MLP neurons of a small language model. Each row is named by its layer, matrix (up: input weights) and neuron, and shows model dimensions 128-255. Each number is 128 + 32 x the weight over its row's rms, rounded and kept within 0 to 255. Numbers have three digits each.
A block is one neuron, or neurons of one layer that tend to fire together. After each block is what it responds to, as a language model described it from the Wikipedia text at the highest values.

L10.up560:157095127105092167136113161166144178140105108106166148109113116128155042102175106075208087130149144119068138122056117138147100186135145130136085133107183115144176091120155165114036131154133111171154100173109176115132104146137165141129182131104147137104148155117111094094116145077103120162153132134160165127129146145121100139093150075124110124141167148152129099157040133091099138068124
L10.up2254:122104115157108106122128073145147132111159091118090118117121109166141115084132129134135079110100149110042127094115140192103131111149174145162146140137116149088080135122119165127086115183117145108079081216140136136108157139107195073152146133112141099096101140109182138134142110145141103140106153127188134120105135133098154158194148150056098165128151184108122116075097148157097107138186
Description: Mid-word pieces, infobox dashes

L4.up171:116087166106137175114106117096114135078182186107153124156091141182166102093192153100153155067111109176112123151137115095140189067188117155142110095152172129127132129141105145184093125074161092091065124098137130117094150112137164160132142078137108172118140193140089072102132138078117112189170085138114121142106133127148095148152173109127117160124079094170150095129112155169111132101149
L4.up263:128124075146165123128087138145099149145138125172095186109140117084062167148133150087056184158164088141145153060077160116105121118171118119101142102161112136125084129106088086079107084148142126173099154136134097136138115138147157114126077129062152127110099143070149113144100178104165141143088040117177164152080143165186140071080157112165123154141150188195070121102107130113105149091099
L4.up448:072104113106128133136197091124141081089080143080132170132125129184141128155160177120152147172086099111119061124092047069152108147116138131147111085146140060114110091137175115125148086108105117122119073164126124092133059077148133116121110124171088151225059125103177166194148224100152108158185158131122102077126157073097121129196128164098160156064129132096099076072116107133135124127106
L4.up2114:123158167228117098101155122107106091186052126133112138142141171177152107176141116144167152118126082096129135110077174147105133135158101146126158077143185186124167113158057106181164111137129114151095106131138174136130133129133080148129155098163090108151177199113115167128143153144128121127101155081095096132102116138119116124095118162075140140198125104169164108195118099153110169152144
Description: Possessive apostrophe

L8.up51:059126097124098102142085106142158138137129177220188129196131146176129091115086157112115095074141123158112162159173110111139108120104126134085138104137165117087116127131166135120097093120113117131191077219124183117155127114103105073102117166102057151139112123154154147110089106188078116090124207116084111092141107124109160115090139117134144138109150159106100113130137116116094150130072
L8.up167:103090093175131169147121070184136151121123140136115126115179130076091149120105135133111080113175111128111137199138126124130073091066133177150129127104144107115167062131153103145152107112129131123119110074138102141131104116153117165093129096093096150133122165114122144077118141173140127115120188195177172148086081111125124145092139136102134081111191114064095167113110146188104102146129
L8.up362:121120096124086148139128124169112124060152159121190136145112162065176110088148185176117147128159159141142085123185097179129167093098154128113106124182182083101082154173143065112144194101144132144110138167112189099157134173101082156099096128092107141085099179169132155137089140167098084093122171198157100107150122118083157133127105111145113125165108150068155129123099030100077142162194
L8.up997:129153163142134114102059071148162184141119121173182089150105150122134176151140197108201061118127111079106127100105106160168155081137109162086134085148181119133140134137092113127136151081138159063144019136093126074107099077042090164149106150060158132129088150093134133099163169185149096097126097099126085125117135170136113196107148118151042165134152117088142144130123081183133084138192
L8.up1661:125111146186132166135182092162138132141187146143168133120147156137132134158103135134090090079151153131114185073143114125119129118085161154121126128066097182189137099132121143102205128149138220100189177081095155142162111116119160180137109065156046099188149081138110115146094163133119131161100124180089143118124217150186142181191074116123135162172078145112061140121123167143106083113124
L8.up1797:101172155170137134159093089125131156115166125091133106127143151135136136132178134128082093125096141135124178136184142127100090147077148171160120139105151119123117150153145163128171154107086082163156035075104091095188147130053188148079135145107064074102108123078115114050118114184158094117140134121112156132088171122164172145138136124163148139124148110074116169123101159118092127058138
L8.up1945:088107150098168176130180127097097102142068147126190154156124125135134076073120144106131137146117081174077135101119096198101105132168181174125165152150130073144140151126168114172126125118150115144131166119151103169130109072080147182067089097094151113121097249139071098130095134098116180149127143160111133122143144106119134170119135109098167175123230149103115161085094118133072074139109
L8.up2096:177104158157133122164101122185087111073098100118129158120107125100174097180188155122146099173155098110129124106140116090114116136096132110092127086116101144087070147143112155057156170113207051127157107168137120113098038125127109173105121128074131076083160185128088124077128162122170130039152166192175129111138079156129146083113133150102114118130167094086133107146085129141143096117140
Description: Second word fragment

L8.up54:097149093154162167141072157166174154162071111189131129120061123155103154146100166078123154115089116143136138191180109141131105119109121160123118118141129103104105117090133160129157149137104137096113080089179132145173061090055191141106074102123091158126119131071137115114105142129161192166151129177125115166095118155104122135086127137125107142159160127087115121095119133060145101058107
L8.up379:160161154068116114144090160103177108124114122166132115077109134100058133158162146120145137092186086162090134142120132094068089074111116200118063126212120165079182105131153111112099185101115139144112085122139168086164139172108127105126107154120111103147176095135144095133102126136123188128101163174129153131154139145049116115107169170126146101134144158122159128147111082122095136128137
L8.up576:109122140093096107140108076143115099082042110148098176150130191101131124126146219121190106147131081135133102124097099149147119076107141129090067115124141108119099030169113104173140088140098151106127103135073098082145165056124132150122135107055099169146169139140108106138164135170110183165147141143068187161120099127128130127151148115155110132120152158143107112129140142168147154119076
L8.up600:056131153121138186142123087139128098129104088152126118094117128096144105127186105101201095107168150104068134140161152132122078070142159172181195088144131150133179089123141096157110171146093068119119094125151146127059158121122136100119089100170142203089123080146096143090077130145172130102131115140105153111123150122126156123130170100160105136149120102116108136148084144145118087118136
L8.up745:140093174129121199133066102191132086146138103137135118159075158100079114073119129159179112103113072104134157164165084084118099151102164135102167088119183135053161094103183100104120049144178137098134121134051089125162163142129148151150097143114089114123153099137121096081121182153074151137108161166118163095131189133090131083137104127037127171124143150138106065121148146114128105196092
L8.up938:140129097131174167162113126174133121126135191255129115162111147099142147126107133081130121136106170071172104140125075108112090137124145182090139067096180180141110136092180166153195169089111153117086067145106152118157152089142154058117143145095106101136092115131117119129129148100139132171096162193115121169177092148098111149066144135115129129117105170093101207120090117141072167126105
L8.up1049:116163080201149126132129189123122178115123103169122172126085105122176112123137136112156106191107149129091123152093143130068081073117089079120154113142108129124169095137163101132134169146136112124123103103129163131137055149135218147154128119073127150089145172134110159170081120148187188132162213168153099125131107175144202191096120136177151199141121183132110128062086227190106115083150
L8.up1185:094130096135133205134137189151089092118091166167135072107141054099132131121083111122154079080144134088100108099122090111118135095132149128107122100121138172097144110121202140095122171083113106133123125105098142190152035143164135120113126086099107209139137120213154096125131124191156179089147158157086106110154115111140139095130113158084116124156168185149059148110135095115102147130141
Description: Opening quote marks

L10.up978:107066113125161161167121106075082175088116123050148132132141172167114092152150103107101116099153169157147150116119123195133095152136113056069114110120110136103114088105168162098130165071136072146120163151080114098155105123149141088102159098118120108154127105164128102106113157098127158109073140119141169151141122144153114170114106132109170171132186190130111155164120159117122120141193
L10.up1425:101175143079057119104150134126121168109150075144092089129065114112118107094147103114145130169093168137153107162128081152124070123151151060107200160135108148135164129151135138157147132141141133129084145138158096098127135086152141185144121081176143199163146153209175185163102165135146182080097099153123130126157160164138125158117149094107151143104135179130112134157123160132064193092148
Description: Clause-break commas, mid-word pieces

L8.up372:132116096147110159138129134147159122149151137169082116215164073151142125121102116104185147098088111102134160176107105073112153141104140108157095110118177194082173140100145183155144122142103109085203079164111114099126066181156107134099098118138112157102111161156104185153106130118122150167128109147116114170106166142176139114147167182154134106137089095115144174094152121153132145108178
L8.up897:143200168083192150097084108110150121111102084141120101128112068070103112137074124135118075108159162101095167106081146114136097160095154175179131139051111149114079156126126175137096174155092113060133140145089137097181107152152155140150135105176111164143153113111093152131143107173083103174101150160110157177155125153166132142142176122133093124078136147050121151165059098096118124125108
L8.up1308:103165116175141139152128148148143129116116105140147096138118102176162123128094117155108066214141086188093115105086127125061134125117134091116133116167218109130077104108119123149157181118163124085144126161167148139138057112166179151083107148088102079131103198110119146132173098100102151104154114095076128195124123131129152129134149145086094155143062172109120087117072127122048110124104
L8.up1505:080088097133153112106105102141085139120175169133130099122124110089193114139121149028121089147098128141134164129155101103116141154131181101158118088151110110138158138092123168145129138105087155093126117152135109083094116159142094126093116136124119084114152147143123150126141204174138134123160156168144132108133127143122181114118108122100168143142193097053157154097131088122061077084134
L8.up1563:106160112104107128093139174125168153096174082102101098170159117140174136144138101143158149137065160104177149103125124143109140137153100097201116086128176141133124138184119163080183117167083080066210136189132102067079119135183138175085106162141098127134165156179156127142129171133142157132104121122156158172110175161168133113153110106151162120103114066136101130046146140120130099105087
L8.up1798:194118124134097115107069141122168100092169115130086099097131149131099118111150097105125106157129179105162134129100145144139125157115147137189099122106137194179136119139119165074072147092077078104171168129088172048083067129136103119124107128148130137121109101134070127192129136180107151115092115162138123156119104130160114116149205135079131169102138099109115146128097117149100131077146
L8.up2066:114130113174144114125097179101170130091157148098183159123100105084128155162221138070139155159138128034109115111096087120155134095109135120115107139128131122070116158113126136093129098065123096061113099128125129146138105134117118091132088131045059170129168150081145183125117170082118145053123116129117139182140094127144155150122161156111189149129189097138166091123088122128147163173177
L8.up2138:083069097096080152151047134111145056090104069188167106123127113112162121127097124168087136143155129107114139116101123120064160127163126102131087135102122128145147184112173149119110159131148165141131117134106186082143116157155124170165169150115107147142155100197127115121067114174172164094097178144191146112137179080147099129143142166150092106137170091080147123093070136142146133136149
Description: Word-completing final pieces

L4.up31:129120113097135104148127150175117027153108110164124092114134150129110138093135099159130154156078224171117155163183105152145235134133167105160131055086207075081119156141140086119069144156126150064132088101103145144110094186156156067132110130186087025101138156146149116138118156169112168164119105108143143112140151165103113139097134121119166115140119150119136156155134094146141143140120
L4.up387:198095169153146111172129158142173124145130076127130121177142118190161184069103063164194128138090130114158089084166123131126122071136155067127142118162145085156193149156161088143185135101141144165083124126116161122089138109127113192177098116200130092130156133122165098111108146137106146107136184086114094120089139129130145144150127129141088185163138077080129080176110172099065122106131
L4.up1684:123078221088099118205163138135148100077094078178146156145153151131132072037150142139102153068107111113114163136148173136128181138164181060118140103136123095092116151083202145140081168163144141148104135113146112137103103103086163127168133099190093112149190063148112176130141188147162161157088194153091137161084130121143129125131163139085155123081057165162133145137131125101134154149152
L4.up1874:116152078128134133156109126178092157153170114130137114068183086142118118158095069141125127125133127079174144107142120076159156124090141147155141131107116137126135126143137174097147109116095139133096139130115102136126152169124135183115045158139097146159079178178117120138151185142106141143127145085131093067108098106127089114134102108072095085072157137142141149130195124105113109145087
Description: Mid-word "ri" fragment

L10.up1119:135159145126119097099133139082152135127154076171101104127116095128100103070150169108200109064134124132083131135194127094079177133089133131098060080207091175081161169134107141152119144127097116142117145100132052141176082150149156169137115103132128136114138183152082126107094155157110185101195164114179127115159140185127133096103139118134129095112109212134054176123114086164133104136126
L10.up1508:056185197142097097131154110098098149070119096162104070058147092134172094111144091094124178114115166136090152147114105149083167115036145052124094122167073153109153158156116136121110160154078165121112125154145104144201142109125185132079088053117103120160119186192149121110086135149089170116183143194139116150148080182145127176076151137100099118096174151159143158090099123164129115096154
Description: Split word onsets after articles

L10.up892:159106132125153114128101151181142117098113136150179106148170128085112135177110113139139155127171120095094126155143139113047111120153118156226109112100158105163147175142142165131108142123121069169150123119140144071092103146157093082141092134138100144162110159126049150117111124116145107179119196179120121182129142137143122170107145145120144155102163111092169152073107173089137122138103
L10.up2011:095132172144060073155081098117137087193123181130142078131115077189115079150153100070118121112115154141121178158081074112137129134204111084156049109146132138121104135112200083137133095137104107105117150126077175121092123097159161103128180158136072121158225135117099132127133108088158113137098169148144127164090150139170129145098145148112136111163162086150089133134101168115154080091193
Description: Possessive apostrophe

L10.up1123:141129113140170101069119134175158119152122114143165163175149126120138075117097159110094157077164150128075145134130043173111129128114164189144102094130152102116175153088102142185121157104169182115189157078070099128079129130143049095096117110158173145168191231121109161153117108095177154136064110118156129055140107112137168109117109159080153132138181135069139135111089127106151188067113
L10.up2112:140128106128137066106123142161186104129121075169136056139168184098092131102114168138129113086156217165108178120101106128139077104132128129191089073149110165105148101133055139132135125123158106148152193122103154165102139172148046108126117044133185143156122143165130098183136052150115139168105097148102140097095202132127148147111111128092128087129144155098116128137140133102172105097093
Description: Split word consonant fragments

L8.up61:140121098138129126095138186165121140120123155193154145115100102137167117081186117150163147158195165124168199124115113173156153143125106117137182099089126167131135097125124169099174120066121169129145129164145087139084144112163119134061129120096123158090127136120108179123087151133108111117088126115122166151108151130113087082131142137144086166180127133093105111109117056105078147106124
L8.up155:201120106085087100091155148068156131078151104109188133161134122138174111121183103085137099093144171134113152094135061120153141108115143155096126052151141123100123153147083151125159116118170099104150155129052135040107128138149121184126120173108122128098153126143117172138132114144116141173107135107140151127109135155197113145113115139066104146126121152040112081117133091125084140081090
L8.up407:162098081100144089129084092150152051107127133179084107135101052113135126096092138155160112143070150099121123070108118128102090122124100132126120126141165118194149137109165170113124105146094145076146140149079148114145141156133119191128087144072129092123129178186136168143125132157160143147111130121074125112136157151130095110162112060149065144172129119077124182108107121130093124102097
L8.up708:104151109112168117089111111119110127122097152114159136103200122111166083062195153096102142106140090159079127136151115147101180134095093106165113153096135178111160129184130072125114166047128145183165185128116082135133148096122125173130145131151159154137133163131121133167143084133162153120149094185159140133066123098182058083088168146149154139131153128080108131103114138138129096118114
L8.up876:116128127137164116093159142178153086122110111174165165213141123039143149104123144113144112148134109114145170130080090143083143145139083202103142113130130145140140160097168098150168132101117143137113098103168200119112079131097143234108108122099130129110148158100098125164091148119114094130152144138132107118131130116094086154078161131117049114133141103112113129096094118083149132111079
L8.up1452:114102156161150134091149129143135120074119148074118160153126110112203137150116131110222092146154112123162125107141166136078158200105096138120118188095145126122227135125164155131126152164143113077150135152113093094100064123174156109056086123071103128125096176163086145140081169111120148179116152198039170106112095139118084122115124088071144173154162079083153132044157162141104105116137
L8.up1555:080108073107155149125131150169176170040143129107155123128073117107167076113157114189135109082128106139161105095139121134155133120189113121194047089099134056054156149140111118136125121129068121096173155180105138086116122176161165118125083141171130171141093150116150204101150113197124155074117092102176181151145176088171091151121104118106090135131154108135134117119116080095178153121117
L8.up1680:107127112051134096049125151154113113132082130157161146101141105118155106095138138074178137073119149167141107127085132115149141149163117163119127090143151151145145157093123163165175113119153133138164141100129116087143092115133150152171122139094154194068101214174128168157064125145132159150145138159137123126094112131142118135074101125125074144157157104040146112115088090087107152049105
Description: Second word-piece fragment

L4.up6:156104143127153146172140124127136151131183143148119125117110127116151162107138118107097086096187167101135077063164088112165178086137047136160127097161143138131138103125150159020118115072113111140106065146070100124126168171124087155134082132071133152144145153144146140100087135121127152147138082109122094088117113118125110148075111100107172077070132156159122120080144085159146122103115
L4.up182:132100131145135134158159101104064088116158109071161114144074062036127136139123135159134166125087124180112124150107075091108156120153117119124187147124141076134103147112058098117115098133173108171156124060129074102172128117136119128131110096096119193157154130145101111113122170164133109097148114115098152096136176133166112112168120117086155186063111118123156150156111109118126149099159
L4.up1015:129172146132076146134150104208100142132154130158127092146070201245121094122147210142187132100113140138157128159137113118120188113088055091149096102123178125137133130092061166154134150116132057161162065056101136083116103119100126163147196131150128064108130169103109199110162156136171158171143127123111127142129134107083147158052096140096191162104110135137096070140091137161091176155136
L4.up1164:107119115182085173130163177111157090154142120143100150154175077197110153155099113161166141092099080122151198032097131142109090123112096078147111158199133167130065108097185161139094167071129164121163145121175170130167119094151123131103147142124102144181168108097145129112124188185153102090140148080098138117143130106068139094191153170144115085170126097182107131138135154107119129138147
Description: Mid-word letter "d"

L8.up873:122113100157148164144159165084145114022111100159151087163109146145162174070103195124139119138103118120136138123134125102169183136074154113189179112151148090146171120154151197133160144113170121146141112113074103126120071149145077094107121098132141058060130206132111111109044161123179110116138093112119123130129102179140165101096057104073137139110159175144131120108135142143135093090166
L8.up1123:157121096165091129141191094196133086166089136156143115116131091051073145076118141066199167122147135100147107093097101129139136169141145127162079084106142144110161130081152153140118168122137112065148182128124167103136182095187136139131124122118128157135146153140143119165107164125108130097162116170091098138142176130173081152122192123118078162172096187147136127105095148120083107127119
L8.up1719:168120111112088138103148110134142078112106124140132132124125122098069125099134119112149079116132129069112126150111082090118106139169159172140067167141157135133096102112173108129118132104070082069148150144109187116120099098213147087108121109080189121120067116138126089152122170165101155157099110094092179133135185064185092148126133123136062160093174139128099126160180171127143143144105
L8.up1869:141097096134123127157086107102159141111176100136120129130126116113119126120183140016162082196138149120146093045113093165124166071121137154170132063185132101097170132134154143074120108067113120111116159209009120092123138136150132109134173116057098166123073113126132145102154147139160129139136136103047132095125111139146134139153118081146152136194131124154124115105102161142122104101109
L8.up2075:142130151116110187105089123127128052116129128126101145113127179151104092095162113126121110115146142163151161154104093134113120179081154106162089107137100149120159126113143150128070162174156138122141186145103168162177107139123115150095119147102170099115084171132119113053126069127073094129140118137148130163134187117150057130153109099151096146176118174115160136168076129115107075118191
L8.up2087:130122067140133104147155135125135181147172141091141096114118142142153106140123136185095138116193115152110114090121103152141206105129126106123103140157130145101132116120216142176134169140122132079169121152145136136168115147128075107058108127139099060091114144181146177127091100092106120123092136150088108132180110144150117167155144093109116121113145122105160126115084130090066103085197
L8.up2178:176101116061129111120140146128075097144086184151090135156140111113128092107132174128138127147174118117083139138104090126118063145104140113170111088173186112157126175162126179149115064093162097089124181178196202133151126137135152126101148127133120130119100108202137122087113103168211098129159183124133112123113233128183153131171109109109114192143073134129130150100106155127149100122110
L8.up2257:128095125163113129115142151122086092062108155128152093148105113158161129069141131098208069087145121125133112101095061094114103156102181117139157121191127112125111108116201162158119120064187101107130143173123193151167155152137161134161122141144134175097111104169148168139083150092129091164144179089135125137105194150128114125151169104084091120130134148114107115095093143102108068135175
Description: Second piece of capitalized words

L4.up588:126104080146143089120196107072136081084106135108173106087162140171130096113127109124146150172102156163149116140076140045084136139101065105140163090121124142103137122120132098105143128126125102113114083114131132126109155095082135147122083093108071138181197132176164090184104132161097168146123118101173157177122136133128089080186083139166145092061111174151109109178154085135152154127125
L4.up2089:154110117130101114190139150142134166168094162145088128118136160152134176112116084159140147119171114127162146068095147109137168125152092184149151064132161125116172121116108096084134057138092137084144150164164156059133124144147163168100159124075161121154122166174121143072160140175136155088085094119099153154039149191130074093169143128041137178134075103132140078126173118135083124103148
L4.up2126:091153120124164033171125101176157141127151160098109113153174121075059092146150150132148117113129120082168163094109096065150199163105149108151160118120193130130052071126041135149169100132078112127207167171137134144126141160158132151112143117108181131150161099110146130124146116087155081140090084132128110134077128119100102129106081125148121153083144145127139157142139107125141092127095
L4.up2192:125112135122182134124080100132110134092124122089066081164122067111066099107112126127066115107171099119159161137147115066155128121155091155125113153107121108119098136173075091102076103110102077100115102155103159125139157155080122113048112143146145152102130109176166093130140167141165180122100126133084086111132135135147136170075102119102085126108117120178104221146125101145146111160091
Description: Mid-word letter d

L8.up236:103118175101041138143182127148090161136162108083149155086140090133122106166138116142136140118057155142144151143110102140088102127145094122109094120134147148117150119156095155151122150142110132104124031145145154171133102124153161114141144125093116144133145149113143110151068107102133194092149185110052148192131144136175142110117067091131123155184077166094170193135122148131127177099132
L8.up625:115139219163095120068079112099172135142096153161113168091104149095145119086124178163168111154066109131104167158086132154072095109148138174116132099140150127183135112102125165141108122111134127110114103196133129106077082154122100141176081128153122207133112153134163120119152181158093173145128111165102091156097108154080169145156163113128081141093146157110152142136108119116134127121124
L8.up802:158127122128120142138102088140109116125032100062099126134086077093147145117156222096147202144139084149096137078076130127119143125086115122138109133152161151153130125113077139156107113111120133125101171126084145103115074069081096163134125102146106135100176113194150118128142099109084150100117159131147144126058140153123153107039076112099183110140153145121135148129127154134125080127114
L8.up978:157102179170067117148096094097130127116116146114122153138119121120159145118127167129147149156105145136084132081032084145141090104140171140096161108093134126152136139082151151176150141185138130127081095127151085076088111106169087115149117183078073058116125159122075211171125159169154120126086181161158160163107106159166133148091102102147148117121177127062078108162158100173085169098122
L8.up987:165163118139098177137161113136129119117076116155100119107080085134084143113100189196155166081160136092132139172134079091138192146145164108097218161117093135148129134163082196143092146128151102105113151150082138108163115101166152177073129127120160159116118221122104111140143143144164158133099122136178127098117116182131153134068117151152122096106197150099161183117061141197094136128102
L8.up1034:126121075180104113134070081128129155139104093171121146125089075127129101152145143130184123103073093129158151093108067183154081158101105140156182128096141118091172131094102124126093078134104164119128133154124045147132117137141131156139154167088162109109140135127144140131085133141135178154124118121048119143090133151143152118128107130127130124143159132104057153186168152161176045098097
L8.up1531:103122185133088174105107132084153148135108135137129144125140100094110093049161077145150136152039112087034128105152091110091073118129143163139132113126116120097108105159110162120164179165125132149128060175106120136131129049126110137119144166136093128114165118176115189117162091129150117078100173164106103093109158134140155107143150107130134138138148124083105113121135127106134138083140
L8.up2275:159092123135078095141165204135134123119134190201099103138080123169145100137202077126115130132169085154147137110097099139164099131161192118129166112164150167158188111082206115148097087115135076165161149154092141171151127144126145128112069120136146135121124118239133165092126149107130115061127235137167158174149132150106102127153186144131145150122074098122088062113133162126100153094124
Description: Mid-word fragments, list commas

L4.up340:134103101124125071135148145144183145171182139148170094085136104125099083151154155055152115113103164141133169145191201119157121081108133131102167183137114077103128165104123108136069098178153130139077142113137073087060123162105122107103155128130120098098182112148110105139103121149113160130149128164137190116153130104113108139117166108120165150103166143142153142155127127079110090140114
L4.up483:156119131092137150185109124132129203112141148133170138130180118196127116132108106118134131096147127114117108123134149092099118114117184147107143162119101130096065113096154184080087123116097089137162123148162114140126183161138152121110200169076135065103136079148173143112110150128107148131144224114111192115157122107139128100133180111103136092108155077178095102099121123106168058119111
L4.up687:113035095108036146127135122150164123130104131106136141100134175132190186140111174128181144146139154121187139107179122134081108123146160161122097164204204102159144117055131117187104080150093161158137159100106134167120145077214083088075110043143105170147203136092128143122098150132092097115126176097111147117062168112121167088153082149165124137079114141095213111153114143126133118092121
L4.up1319:109075162116172135079101125125099110129108133146192084172120126169133133107125115136195152081110156158144082102095137027140168147082121118102168122132136101096137098111176126177134141139173127164152108144134131154189167165149127132177171106169096090167201176195167107129135126125115100119150152140114129171121125116087111106183134117157116137122221139142127095185121131132160119136131
Description: Opening quotation marks

L4.up427:138120098124074149109164122142138075135074124145083139142089069127152173099121143107191127133122098130130154090119104139123023079104146191177147018141108111158129127104092116108138115133098156168117136148122128131155153130119093133081130123092090159122096127157120118092128108156125107100163156060199129084135141135152083173162119157100102133123144141128139155101150122120144128166102
L4.up699:133137151205167179147135113130136135137145101115133183110124124134067146135184137082083128135133107112083189082155099082096158116155146166152112136135131183130073093147214105134175119103118105165125122131157177157121141107091116106159124146121151112160161120171126109145136165178151137180136157130152077122122168138135111145120111183143159083128182095123123203128144089166092136096150
L4.up971:131172135165142135049101130125106114147095046145098112114107148101087177142091134125131086133136136121080154108150146135127104102125098186116097124153101132131132106152121130109127162133107121142182138168136116136107116158092152081159129133161133116103169159187156135118157202147099118152147180104178087157176108118143118189122086149166106153141115145117164176149064131124148154089095
L4.up1828:137103149156122137075140108181134122116153107118089104163112107117106142145181097096126095142138133114111142153104113135091138071073103128121111095134117147133183126099155123073147188131151080171106129106163127100147123181085138110132212117094112090180172174163124137104160154136198130076150180131147140104150153119098130101163096128034067125066103187102190134119110174098213173132132
Description: Subword "er" piece